MLP neurons of a small language model. Each row is named by its layer, matrix (down: output weights) and neuron, and shows model dimensions 0-127. Each number is 500 + 25 x the weight over its row's rms, rounded and kept within 0 to 999. Numbers have three digits each.
A block is one neuron, or neurons of one layer that tend to fire together. Before each block is what it responds to, as a language model described it from the Wikipedia text at the highest values.

Number-internal separators. Separators inside numbers after a digit, such as the thousands comma in 2,059, decimal points, time colons and degree signs, plus closing == of section headings.
L9.down34:475463488486490478499491486505508522492541548506516468492466523524488492528522486473462547507480530479545500497506492472527472519501512463529526515531529481474518479515480477569526498517519479532527501528479475476534490516506503465465487483498476490519505455542504524515529498498520500525474530466495505500528523529497512459490461470505522500502502502537533478524496445493493487500505
L9.down51:500510547498480478530491475527518496465523459497500482500497501508493444484486513468461498555500497517543497494483505492492507469538501499550511530483496513494480509524482478468499528465487530504476488499469493476514517497476499466524467514456514518496543507478473488540507485502532563545515407472552485526512494492521459506511463442506498505510481505510518524548543548514488492484502
L9.down55:504485487490476468503478474503506533527454487507464498504453500486522484471508485484522483529475537496474486472474470502473488507490495501482519494491510518515536514549487500535519468497520534527518531497485503527500511511485499470500459453473516510519475501530508494465539517556466464509506484467511485515457501478511505470483482520503471474557499501486498484496510469457559456512532
L9.down142:469508496487537486481474531471544502518439517492452547515474436479508524482455436510462491473508491483495501523499522485484507516500523506517482506526492460468481504538491464493462516516492552485498459514529522484508493499527500469493489469527524557498489471535533496445497495521500498531509507532492465524492523477490503464501526506517495508475450468555502517500489508503496531506517
L9.down162:488473518529521509513501552486467511523551518520488471472466508529480522482473484502503529523559538480499491506424495501492499551508537504467506499465500557481470479499506504479446518531474485533498501532509491495486463480514531453497503481530516535480504490481506495491502496527513505523494503474463468519517491464509491488512466496459503519521470492507514470518507535514485516511544
L9.down229:491466514501467513492494527507464493544497461490484513520509483498494530508526477485484580526463498497435500533508514497483490510479530477543561497472529541470528483501516485523511491524491517528510509499482508537511485508472475487512508515500486499522526472480521507505471442520496472488501490486487552490494507491473498487442528527503498524470477520543512502497492483466454496518490
L9.down276:525499527501502454509455465477498460504497528494517515511480504483491526494480480537513526452468498502434495542449482525508483514498488509510513503498543490493524493524474504496495483568452512525517487519496474501468472475513476459520481493487519489495503536528502522476533472494515491514494514496558517524485516526484526490465513518475461509476452500497518521492508481481513496520502
L9.down340:477521549526466545482471492545488482503485475531477543527549481481500538496478505464502479516509509491512493451484514493515499523501485516565492547491512499499470499504444526483536504515485481483478483449486482484502500497472488511531505486491518504475519550499503470489466491512496490521458520491476525462509514504471483481506531535489442500463545511537491505473518522484498478476510
L9.down345:547472497467481472487449486519464481493541522502501495494453489536501525501457501512520469514543516527515549437496510467530498481499515485485457485514504473558528489478501562539494491518504481489490543510478481479496505474495503481507502498493507484458455528519546523463526527510436551518488489474478522491540526509447478467520515499507474494519463501484587518467513447525501542486507
L9.down427:491474493537555531502506521535488542474511492479489476490510550476539508500516513476524487474511507511484471566501488510515480473522415491498472470500522494527532438510523504480535461496496527520468508475469530487530479501478532471509496527488468501528491528466522509521475481471541488486472437452518536493501533538512536523507489486471478521476521498488490515509488499493511529494507
L9.down485:469511476504510512538530499515504551505458485505518502477478500512512482502512507482536494465450512517489529534497494504489513530444479498469474492467458497477547522483485515499500509503528502484490516475477492497515515513487492504522478447506528506493490474487550480487491497524512465552470503479466521526499529463514479492525515438507530471482474505509532504447496554525490494523511
L9.down528:505491512489486535549488505447521486495501536432476459465512438530494476475544473477496500492488495470498511504466528484487527527494534502502522478488485440467509488457504498514497522545474527492538475531536507502477554515478520543504472530516479479565505527525524523510499490498477538496568454468505505483524496496476484536507545497482514480521472464537508504486498452558476470483502
L9.down596:514477551498461509544453486507476514445487493515495467473476528469543541500530501487469549532497475494491480510488497517518506492513464511506493499502504512494489470519507495500525473470486531483526503499521484459539468511492503512539503497510532455479500509506506502477477558463458482523474496515441540462469487518518481481517489504564483497488503484499532473478498483490482490511499
L9.down633:496496491537478453514519523506521487491484532510533475488531483493487535516450482556487510511502496519476496487491465526518506496509494507492503538489503561550507545512475483506483516537497489508495486511473487515491529517451476467491504489507490449477469501480490466540504533543476486502455488470497491464515442439476463488503467496493546516520511504490502519508522506456461508526509
L9.down792:489492520492467508467481497458533472514498520490502526506511484517457524512477443509533502483566518509462522490522483519486502490521543523504480517488490485487524503466541499492476515531469514518517500463485425529541491511481540481453459493504504509531494480512471521501501510442503494563481465514477493466482517508520530485523523485496488512467516515485494476508516464502470496522483
L9.down934:502501463523523500513469509442502485506521506480483488480458500514511505496526508529480512535541514519496561498494511540502466453493514532521475544522507473527532488509522510521478520474513436489498510507503500484531494483484428473538488501439520540516507512506469509507513508446505470464506453510511496493484518554490509524490538535490507551542519493512508495520500493504468516488535

Forms of "to be". Forms of "be" (was, is, being, were) after a subject in biographical or descriptive prose, e.g. "he was appointed", "for being named".
L2.down49:461484540525513535496516476515467473522500572468481535518451513464474470482472501515499497546472539494522491488527476433527541511491500522518485489541513495507470485501524482514502524470515487535535494522511479491513490498503491506488485504502500523532509501492530520480501490521476516501482504474489527559492524515554461458488499479493489506521495497512479502513481460516487467502504

Proper-name ends and separators. Final word pieces of place or person names and the commas, "or", "and" between them, e.g. Ch-ile, Antig-ua, Cemeter-y, Haw-ley.
L2.down878:537419517474531514492536550518508475524487504508486530506489506489486503520500493493479487527484473482464527486491473471509501480533469485454510509532473493503451568517512489516518504504527526509485512520481508498508544524504531494482498540512490459480478503494473514492550475477452521498510486491433496504501474522492519463523511510527534498488516473530510508497537483497471498517516

Structural punctuation and word starts. Periods and hyphens in structured text: decimal points, URL dots, number ranges, list-item dashes; also word-initial fragments like tr, l, fl.
L2.down658:496477524520554518501489506469509474460478507519539470534479509517517495511451535529488495546502494503467525519509463468505508500517459530528528468473525546514464509522527494535453495502481449508562472495469488494472498518484473528493477512512464500453501517494502479509525473533499483487498521504467465553479511496506508493519489495469494484486473521515537530474495516471516506484465

After-name token. First token after a person's name in lists and tables: surname starts (L in López) after first names, cast-list as, or | and - separators.
L4.down16:460469474496545536531539485460519513525516512540509500520549495462488510531475519506530526541517519484504474484534542538535500529559511537486474471492525433480465524508493519464500517485502517475493578487510483508458485478518491523532490457515531481445523503468513504496478469528478520530498504503464513484470492431525487497521545474532526525489488503526527534509499476492492470507479
L4.down603:509527508506527527505578478486525532495539499521495531495450452477529510522469559461491498501487504513491493493508507465504491480501490517512441516505531467509540497514487515574468515513509480527490476494523440506517510483495548525501474517463494494490536471488488499494471526486488474488490504501508506550421535502489445474527507513535484513534501515519497508459453505510512492493478
L4.down781:479511524510516482519496546520503516508479488493484499533480476515469513450506489468558502497484467470492487499475498487509494518540507513528455502533522500476475510546546499525494484467520490514528526505461490503536491467496536523500499474495504491465502485472517485493474495462466508490502481495480492505437509519538530488533510513492475517521525499508483518536510504494467508528492
L4.down978:505507499486502519510501516494503493497497513487481523470508483484469484495492485501514517500494515504494523489452477472479520522520544518505453491483508476509501518484503486522528508506567476548478559466498487524504502449494522463476499506525565485477492474482492531485500477452491451458538532559488489541479480518528530489491488465518506463519510514521501496528473512466477461532486

Adverb slot after "was". Adverbs or word-starts right after a copula or auxiliary, such as was also, were never, are not, is now, always, currently.
L4.down238:498500489485532535500520559502438505462573492505532562477487532458507527537518504507524521522483540483490507495475547497498494483474460486513528495480518458538507500504482536531491479503465473481443515475491517482517473484494474447488486500529500530490502491520520486461479525452519481503506452539513498518544462559517513539478505527549481486502485501469505491483487517515515525524510
L4.down661:495514499493471518507531536485511495424500501525535501462505512498501487484513452515514510449500480529490496508516484479490486528500494480519492488499471474558506542550499504511460493482498522509488485505434501515503476517518475476504496525525508474524506534515492496456514497485464515526503511463510503500549476511475457525519471520499543498502489499500524469490446519452508515521464
L4.down728:511467526467483527543465524477523487471542567485514527515502567486500493477505474507503530483523491480504478526577485479491411557532527489476517511462511499498492496476553489539496494500489486500490524478487484488516494484485491465516511529488545502468528496521472508473500494497481438508493526499475520480511494476516529532465476492494538542537516485557497494513512477509484464453526
L4.down885:466461503488516474454489468484521502522501490499506540465491531535521515474500517513514497520530515492472458517494531549488482448466512461502505478513458502534487478525485509523486528495533528520544477523493509463470503519522549492512499467503536500501515480477540510475512493505512472456508492523537496491549489507487501497523505527525504535514499507552534501467529503537546531535497

Separators after digits. Commas (sometimes colons) right after a digit, mainly thousands separators and list or score separators in stats, e.g. 26,378; 3:29; 25-21, 25-23.
L4.down219:466498525524474491500444555495516499526511505525566506531528489497523488457489502529516468502508496521523469475527486523450537527513493505494491534493492491492490464503551492512488503534489513515517522527496486482514507485478484573474506485524477538510454492517437466507465514488471479508515497496520519508505507521510431499489505514468464528471498516525480439479492490498510481476506
L4.down317:548542486507521475508506466461463502508489514526504516552446463472549508456484490523496477487517489483517463523541455511509478503532483525544451531518498457549517519511543512539492488490461508466526500483464484477464509512477511475453504504490549495500496483471531499514482523489481503478510522511512535499518494504524483496498491516500480552508480486501524497448510506507534534509493
L4.down656:508554495490498512463521477426473519517503506497551514509492445504485499511513524489519514487478487509503491540554478493510527499521485469514501485459530459481490497504495529523518551532478498490480490472459462478479515503471504481466464520506493485513430505501451501514539469499541467479514513493512511513484532515499501488477555508494495503494487494476506501480527481517538508501480
L4.down849:483549490498471526504515487487480497534463525526489480485503497471457558474489494460497498474520503497512506485513463513490530438481521497522469503492490533471487486501454491504526497524510508489498509513465509501502494482466476538479491502503498523517495509519494461490510532486509505474507491521503513523469478468535546482481497518500473527500521523493507481445521477515487498499482

Predicate verb onset. First word-piece of the main verb right after its subject or auxiliary in narrative sentences, such as c(eased), dec(ided), exp(ired), and was.
L9.down36:505512512536491491489516550509521504479498494490499541468538558545558484535480481464523509464472516500501507480468514492520492431509513483509504499471490491531506528525542507483486497525487481478502492491520518530460518514533447503457482486518458526487493540478524469479502493517469469489481502499486495467529523507516511483520479503520528480463525482483462501460478520547501522527510
L9.down87:522475480480485503472479477510496448497466515543516533506515505504497495502443506473521527497490498506517550487551527472509468485467465489540495515498491548500511463507519483506490484464480473521556508483484505491493534560499539493479476454546502456512477448453506481505532488530507513522493527508494527523507481489494495491520486539503484534513447532513494562466499523487491531502498
L9.down109:550528488493520496484462552506505500494532489506539495496462527530548477448477481513452495519512431504497483444504491475485487460537502511514479443483540534539499497510532508525510487533501481519486488495488509474528498491493536481489462492472488529474487437475515519465479531552510515532513517512475497504504510488493511529495501489471488478514543480518463459526562493561515507503495
L9.down122:475514500564552489485494454506509544500492487512456477521484528493525467492495517519514541454529502511535492519472480501504488465497493548477500493476461478541522502563489484519500497463515504512481469496482486515501473511501524499513550492512466519476505530509512506479522523516530521533491536489528498491494536488531456537567490481479472535510523494457493474479506452512482491463516
L9.down196:528452536493454507501446510486527531502500460516505484533505516513456468482504502500498531503553513474477532511501500504467474519490517490494496485467504508513501485468555469488534530528480516500536490494447497509499496509453510547492472449525493502464507497490499536476522486462457459453548510505517511502504506474493524485490515500470518530526513480457506483463491504509496474489525
L9.down212:526525467517494494527464503458528548491532486464493547531514479529514499494498512515439491516478497544515465486542478476494466531520493484500505466505530488532504525545486471482543534473470486439537527522531504506535496494494495505469494510492498490482452499498506499537494506514501502492518528498529490527491550479487519529447511464505504430469461524501501516496512531472534486492509
L9.down269:516498443507498508512515498482437449543519534496518486470462553498492473491517517519537507471489505502470500524504478482484525479501487497476526489463500507516520519485516462520480493458497510512558530525493556515466513480531525504502472521525513517479513462484493507494526502491542546504500517516512528478540459487495500496503465515496518446522517505506462470544502520490510489476467
L9.down270:501511466458515527507467507491499542500535466483493518555476493543520511498504498488510512481530501477488472479509486481520552498510528489487489512468508542516507475514479518478510514524476495494498504520494485518536502499537496537522512498487515526455530499462460475445508495494487515500503529534504480526467454507485480498469471450433508453490538507482484503467503479495487507470511
L9.down425:498498492472506534493508498489491518462517539514487510468462458518510475451479503493563515483478472481482506506499510533506499488487479485505528483524553490496485497472536486477481473525452524528520552512486505518482476486503514506462502515500505501524540500495559508514456518440443517493495459540429507517474507512534494472478495489476499525490512542524522526500498505471481517512488
L9.down447:525469485497497464459486521531504476510489520514486522526498459483514498522565534490467518499537487486537560534484470514538504464517481450508525512510472486480448482510487470534496459467499514480511533470495524517491498482522515530492513470493474524478534510528489495452493517478509426514510510502508473512492453510526490446517550519517505482538500494493517527503487521550493519519499
L9.down541:461490503452500507467486531485494519474521536520517500540551499476459505519545550468490522532498523472516499482558532515513502558499551479473500467463496477521487476497509504485505468506567509483499510533527493511483501496536499501537487452496485533449499496466502507459501474518466522447512504489473493488498488440486487484501561480513495517489498561519504531499445486511498526483490
L9.down562:526508491504476458496486506498476467541540530505477524541521522510446489500511499495472530465477537479500459517470510457505575512497518522542502499513560521511459505485438463500495511484466504486497476482459536501490493545495556537509523479493483501507523478529498452470504468498490469538514524484548531472526468490503543521498495470501504490490483496514535476508478494515490500500543
L9.down588:465528566524497549498487516538496497491485537543493546553509484486546463477495493510484490514494497498481523538513504491474498508490517473516511506463507497522514504489525502515484465476485501500500502512546486521523490527522509500442530506500535495480538521525504542456544481476454503497445492488475511516477481512510511485486518448475513479499527503477503487478477477501467486474543
L9.down789:511528482491475500513528511484505510492514479487540496490514454515506506494492477498479529529521503517489476509500502499445532523540510464521470528414518540530523488488514470536489483533527500503519503523527524526485515505484521502506515464438507530453531509513525478445522467502492483478511503506459491513492503511504481463512496490477507466514547509506435537497501495492497502473520
L9.down912:535463501530491502484448519491524513481519502536472529495520533475486456514504522535471475482453486521499539526503482490499498534487510484472477507471548484495497549499491510461481482515528476537460522512474495501494524513512523514500535466492521503488492474503488485515489521530481488461469491523527529529462500478551526529504508480505532512536484537477510494481510468536465534521516
L9.down959:539492472514491511536460524493471503502501456493473506511516485509531502556463473489517542483458485468455512498480472536505491499522484508520482473492521506521504514470481483462504498510466456480501511501520452502488501505494478486498469478477475514503524482504507537502496481486552479496505502541525462520494567494457489502477497463507460470540512464500513516461478504486453495447505

Place-name tokens. Tokens inside or right after place names, mostly the comma between city and region or country (Seville, Spain) and first pieces like New, N, Cz.
L9.down18:493495499488496573491508490527492553468476518467482492526472567500511442467520512490430518510524527503497455499484484475489497506490492494520504494502543513538504493464528512445489468500526486520478558482541517526524464499445520495492486503513464477510514489491490498503512487475486531463488460469478540500501513490561508524517520534506515498490513489525557501502459516509496465503516
L9.down174:500495457485497473510510545486522518488465480479492535489467512470506519470443485489482527483478480515540492479479520495514458492520490529485518513491531477491533457522506433512528493520531473519525497521495507475508466509470532524471519519486490507476509483495440490538530511510487502497517497499505455495482496487484489524468489471496466456522489465497490474510467515505523504517526
L9.down426:511506507520480511499530532494524477534499493560534495477518486499522505508495466531507535497474479472512527505508528480468441518541513490486483483503472536487494467502496538525515529525493465503500540556531503491470489473492523540504450517513497502464519474469480481467542478510524482515510530504472509458484461518452530511517464478498511504499515515462510506474489537461481535521516
L9.down443:540486473515515516480508523508488499474488512490469488502504491489512521446470494515488469509452468506491508511547502474515505492544488525500489488492484485469503494476502439467495531502474554492524474515512530491482501462486482487474485460484498487510529473522516472491535503483498520521528510538502471506563528534505497501484490466474489508554522513509480523531487519499519498523480
L9.down454:501496516540515496474485531492492502443482548491504508497523521518503530484486460498533493489517538539503544532486486513501462464516514518488469505506519519475444486510502519500489487530524447467504499481452533483494510521527515539492461481521507507510459509508478509487491466465499495510467497502527476444475544490529504488472524462501540523521457528457488569497500500459502505513544
L9.down486:453530464534484486480515477498506496529488495552562478462495539536526484511514517505491521463488517509488461519487524478492498490514522492475464492488521510521489511542509459519549492513520580484529518464515513523553499502511487520535484507504478462488488479519491468503468502459484496488520498489514509498488514532486523487513531491480492505528551508493487522472523535486495512465489
L9.down711:504470500483483519517548504491505516464526489526494452519533466491480483499524532539503499492481481488514485508498464483470488499542583487494518454492494542503475501487529431532510492452505505485480527489523518486518473550494488537513543491440501511472541523522482480530535502493506502494528500517485510492499516517474506498514461451521514509502531497485506554510485468491460489508496
L9.down759:511505484512509480507494468524515490512512529528488475515507513512487497438461543544482504521509528492508476532516506514481506507516476528483497462505484478465493509463515516513530507481506448493495504481499514445493554435479531457511524504472503521513503428497532489501481534477491491464513551457530497497516501547445497495520456490467500575472468518469468516489499466478474521509488
L9.down763:506553499499568492528516491539475533504468522474498495504508519537476454479500496512501529514491512499541492490448498546504541505502520462522489489509537539518448469506484518505557453443512472479458492473514558477527474486529488487467485476476474515457493496457481495490513482524512465507450525513514491533512499443506527511561514526472511508469531496494514492535490500523547512536497
L9.down787:478462519510487494477520524539486487460501519551509482473463482481512518490495496527508473467544507480492530500507498493501515503474519529526452462495503483495538547496454483489523527492520504493475522475545486529535481521483514440500548517491521520486521493553487472528490460473514487518462494480475490496488481529471500512464485476531518458475549501512506546437481508470547493496504
L9.down825:523473492544516507489486503489528498548457495493516519526505525533539517536486495510482503479508535571524500512462509498478449483565489496503502443527509567454483493500510518489519486513501490475485530530521475475509503470459479473463482542505514484510529532436521470530492495527474492509516480510505554442481507488476476473515512475544523493490477523481531457519505491526485532531519
L9.down883:492525488541484473477494511526485539503525527513507519478490514514473461475521552510525497475480467483464527564514503503507471507559451453473479512454511469507481504483503473481493508524488518497502509498523484535557454495462482493502491524468452468504462495505515483458514502483519537495506502469528490477476497485505532500482517487502501537498478514471489549524494568531497492496512
L9.down945:489477507497548465491506516528471484506479491478575486515506489520489510518546507483511538514497485532490493504500487470470482486479477477461501473505504543540504517450495451509459463427525484495477479491511518494531503483463495508523518518501549469506534502506515525546509538514530503472508486513491478521498479536494519526464530465482476528527479502500509531487513512533535479531524
L9.down958:498506545510479498476521479475494531467526507506474484469506478531491513464451512527534535475460561520463478527535501550514546503486465467494457472467479463475464510515518479499505508532522478473502522469494498503493520539490471538502478473545483505470490509489469491510542486450495467527512495496502470473557515541484557475461519469517527500537525519498503515462486479497512460503529
L9.down979:455483478497494514529451516482521520510506540532531505500466523517511506514496496469498488496473493525483477509480505464472490488526533520497474540525502496515502487522505484515536494516484499480487529515458481452507465465477495525503546492525486505477454486503515546530507490517501474539462468495489454471550534553517473578515477537526512483456553489477503504492482505503510514520508
L9.down1003:495464476503492481474485507492482464518517487465468532516489488525526545524494532575511502517470469488471552514499524493489510496469531510484474516485519537517512492491509577493462448501484505467486560522518506475461502493544503524502521450463498534516487443490454502518475491482541509512483488489465512526502477526469467479475521507514471482516514491491477510496509521519508463500496

Proper-name first fragments. Opening subword piece of a multi-token proper name of a person or place, often in tables, cast or results lists, e.g. Arth(ur), Sch(aeffer), Cro(atia), Mah(moud).
L2.down649:502520553532495533508522522524479504515504511504543495482484532500458478465518475533487519481486469524511494502515516490521488451530538498498496457479515480504537460483504493500501465493484517512493495477467467524521478517447504540539496506502496497496491538494438462543478504487510494503475524480532491546548512526530502486503507478508513502486529504475529493488473494478532516519534

Surname first fragment. First word-piece of a surname (or second name) right after a given name in lists, tables and credits, e.g. Jermaine E|aster, Marcia B|attise, Mel Bro|oks.
L9.down176:482553462555490492492461478550506491510532494520493503534517452455470521514493522528459471512478476460523526457454496474489493499488473507480505553477503514457504481521488506486503520474513491466507514450508512505549518494514554493518513511504503504491554516534505480511516456494502498464516481517502476477491545513476474487520528506497478470520498524483505524513522486483513479512493
L9.down192:488551497479484531504472547507496491488511500530511529501497501508503504536473463484504548487516495536489517560498500465518490512503531496509526467431506494505537492501515509518488474499535524535451477466520523510529497531455541489494464525517471499541501447485483458465471485523529463485485493495517484540505510545489504519484492493536524500532531511506546448488452495510483511533488
L9.down364:495547503529473481541493524523467523487499505467488518498502521496517478502482518518507498479511471465499479545439485515522484510525468485488476550491504474486501529523487528460460524512524502484549489471511480508482475472501518491473458517516469475505490494531454501469516501491537465498521448504551525537519474486526524478487523517515486491512463516503508516468484519530492469489507
L9.down382:507508539480483500479492488484511504497459438464466471505536452513504521521492524493485464500464500511492481509498520462493536510441482458479509441474545497492516492491501486495487528497519472451532474491533501528518530546473502520497419474500537455475509537519503483500454503530515516458513480497561459500498499502474481517506493490491496503479505468492459525460460515503507504512536
L9.down398:521468483492549520495480474481503477470520491514521484514470459522541522509543503513469526448483501503513508480507486517530488545536534508505534472466505477489492476512464484515496524507449512537501546487501502533510531496497504529521468526487461500509536490545479495474483488539534484499490488481521514496516496502442496505542485465548513489500481472485488533498489465468500523491496
L9.down433:460554515500485458539499492514505520483516456515532500485470484516470527510499513520489474496503551513517546481518509497519502536527510500464501467499440502485487489503529527499515505487528472513493494513569488529527533507503498506501486541512503504492479500534502479482523518507511484459503512493520463509481479521461481451536503524486537523478491467475494507486486526485471524514500
L9.down510:512484503503457480482517546500521499538481499426458529464468519502488501504479544481471475427505475523522511512479510491496464494492526487477494503486515521512540515468513508477481517540510493480514572498506543491487511541493472483492507528461498497479509517467517528494511492482512502566482491532504495492529558466464470521473495483532549479510439480486468485515539483470460455468514
L9.down611:480510469479540488501466525444473502491471514506493541524507471516489467476487498519533526515515516486526510503472477495530479529556472539492517473523513453488480527515549547496529496468502514495476483483500494482506480469521508506486534505506508514491507478500533492487465454490535458473488509500494474530521480488511535475508476516526493482496507490497499498476496527513508498457537
L9.down629:460515527488522460513493491465510501479490493500481470477506505504475512487509464508470506493498496504515478499520493479505486477468488492498503516518534495502507551505499477461524485496517478443490484497471512519487460514494493497521478510524495531525493512480500498499499539481477492519452484509502489558505510498525466492515457501484491504513517477498508455528549486546454499488521
L9.down728:454471545537477515525544448518508475496498486548512469495499530493465491502504489506490503525513516497459498500506513469527493498543472478467531516537480502557468508493453473481497462533543505506509449468455526550472456502474513524477482507484511471477519468478503500546498498481496522475526507514467485471501465479513522445501496502517470503506500547544512510507530481489541471507543
L9.down809:468489542485534555482470496503490488504483498491466458512488538495485461512498502505511549529500506500474516537470506528531459505505509485462462482502493476525488500446492493449548446482502534540477491488546487500492496516505509510494528495520507487474499515469487501482489477466473511490495454496518504448470462511506512503499503482535526496488511510516517506491508501481526509492498
L9.down857:453481516488521490428529471441515481507508487481467463526534503512500481507489525503525551544503480507521470524524492532478466495491521505539565479485465466468507494505583483522467544480454517513527502532508495509473471533485481472511476496439473466496511547533524507543502483536538498488510539497519486469500490497518494483506497469489533518457493481503515502519515460509531521509482
L9.down925:524493528510512501493456501490463483495493569526547515492512511510498536498503485487502518519502494510488495498492507497567516483482487519513521537464510526511521524502463495543522481503509478473489411501517510493503475524505480502512480576510526457532521483448489517538537501539498501493501524512545486536538479506488496471498496502524521498493481482497481452471552466509477480508518
L9.down926:518522531495477513444532556516463496495475519516499487470492512512512498552478543517496553499518487498479550546510480484468438501504527465488517457530446474469480476530467503491517510463520536504505534499527516495489471481478468536528469533536526503498462515484506507483544496514500531505487498488507501486498499493499494510485510507522508494482508485504482502479502489542473452510502
L9.down927:516463515520527513541537511533530488469484495485469458516584518509460460507486497480493529515485508511452496521508505528529500517497489494492508512485478488506492488494512482504474497528525542562509496518502491508456516497459477503550481532516481545501482489489497468503504470445495499479484477454484540454498517495458492468491549533495482541457517490461497516471448503483518496467494
L9.down984:525500479491448489477500534493507517482508465492505495486514475488523514513478471534455514490502470439514502521489508477493523524480493489507534470506530487513512506508490529528496496474478543498537514518531526498525520524440521525448482494495529525455480477502487501470488496454560526491536455486457483533515484542501506508497527546505525493517530507509507483487520541479490539498505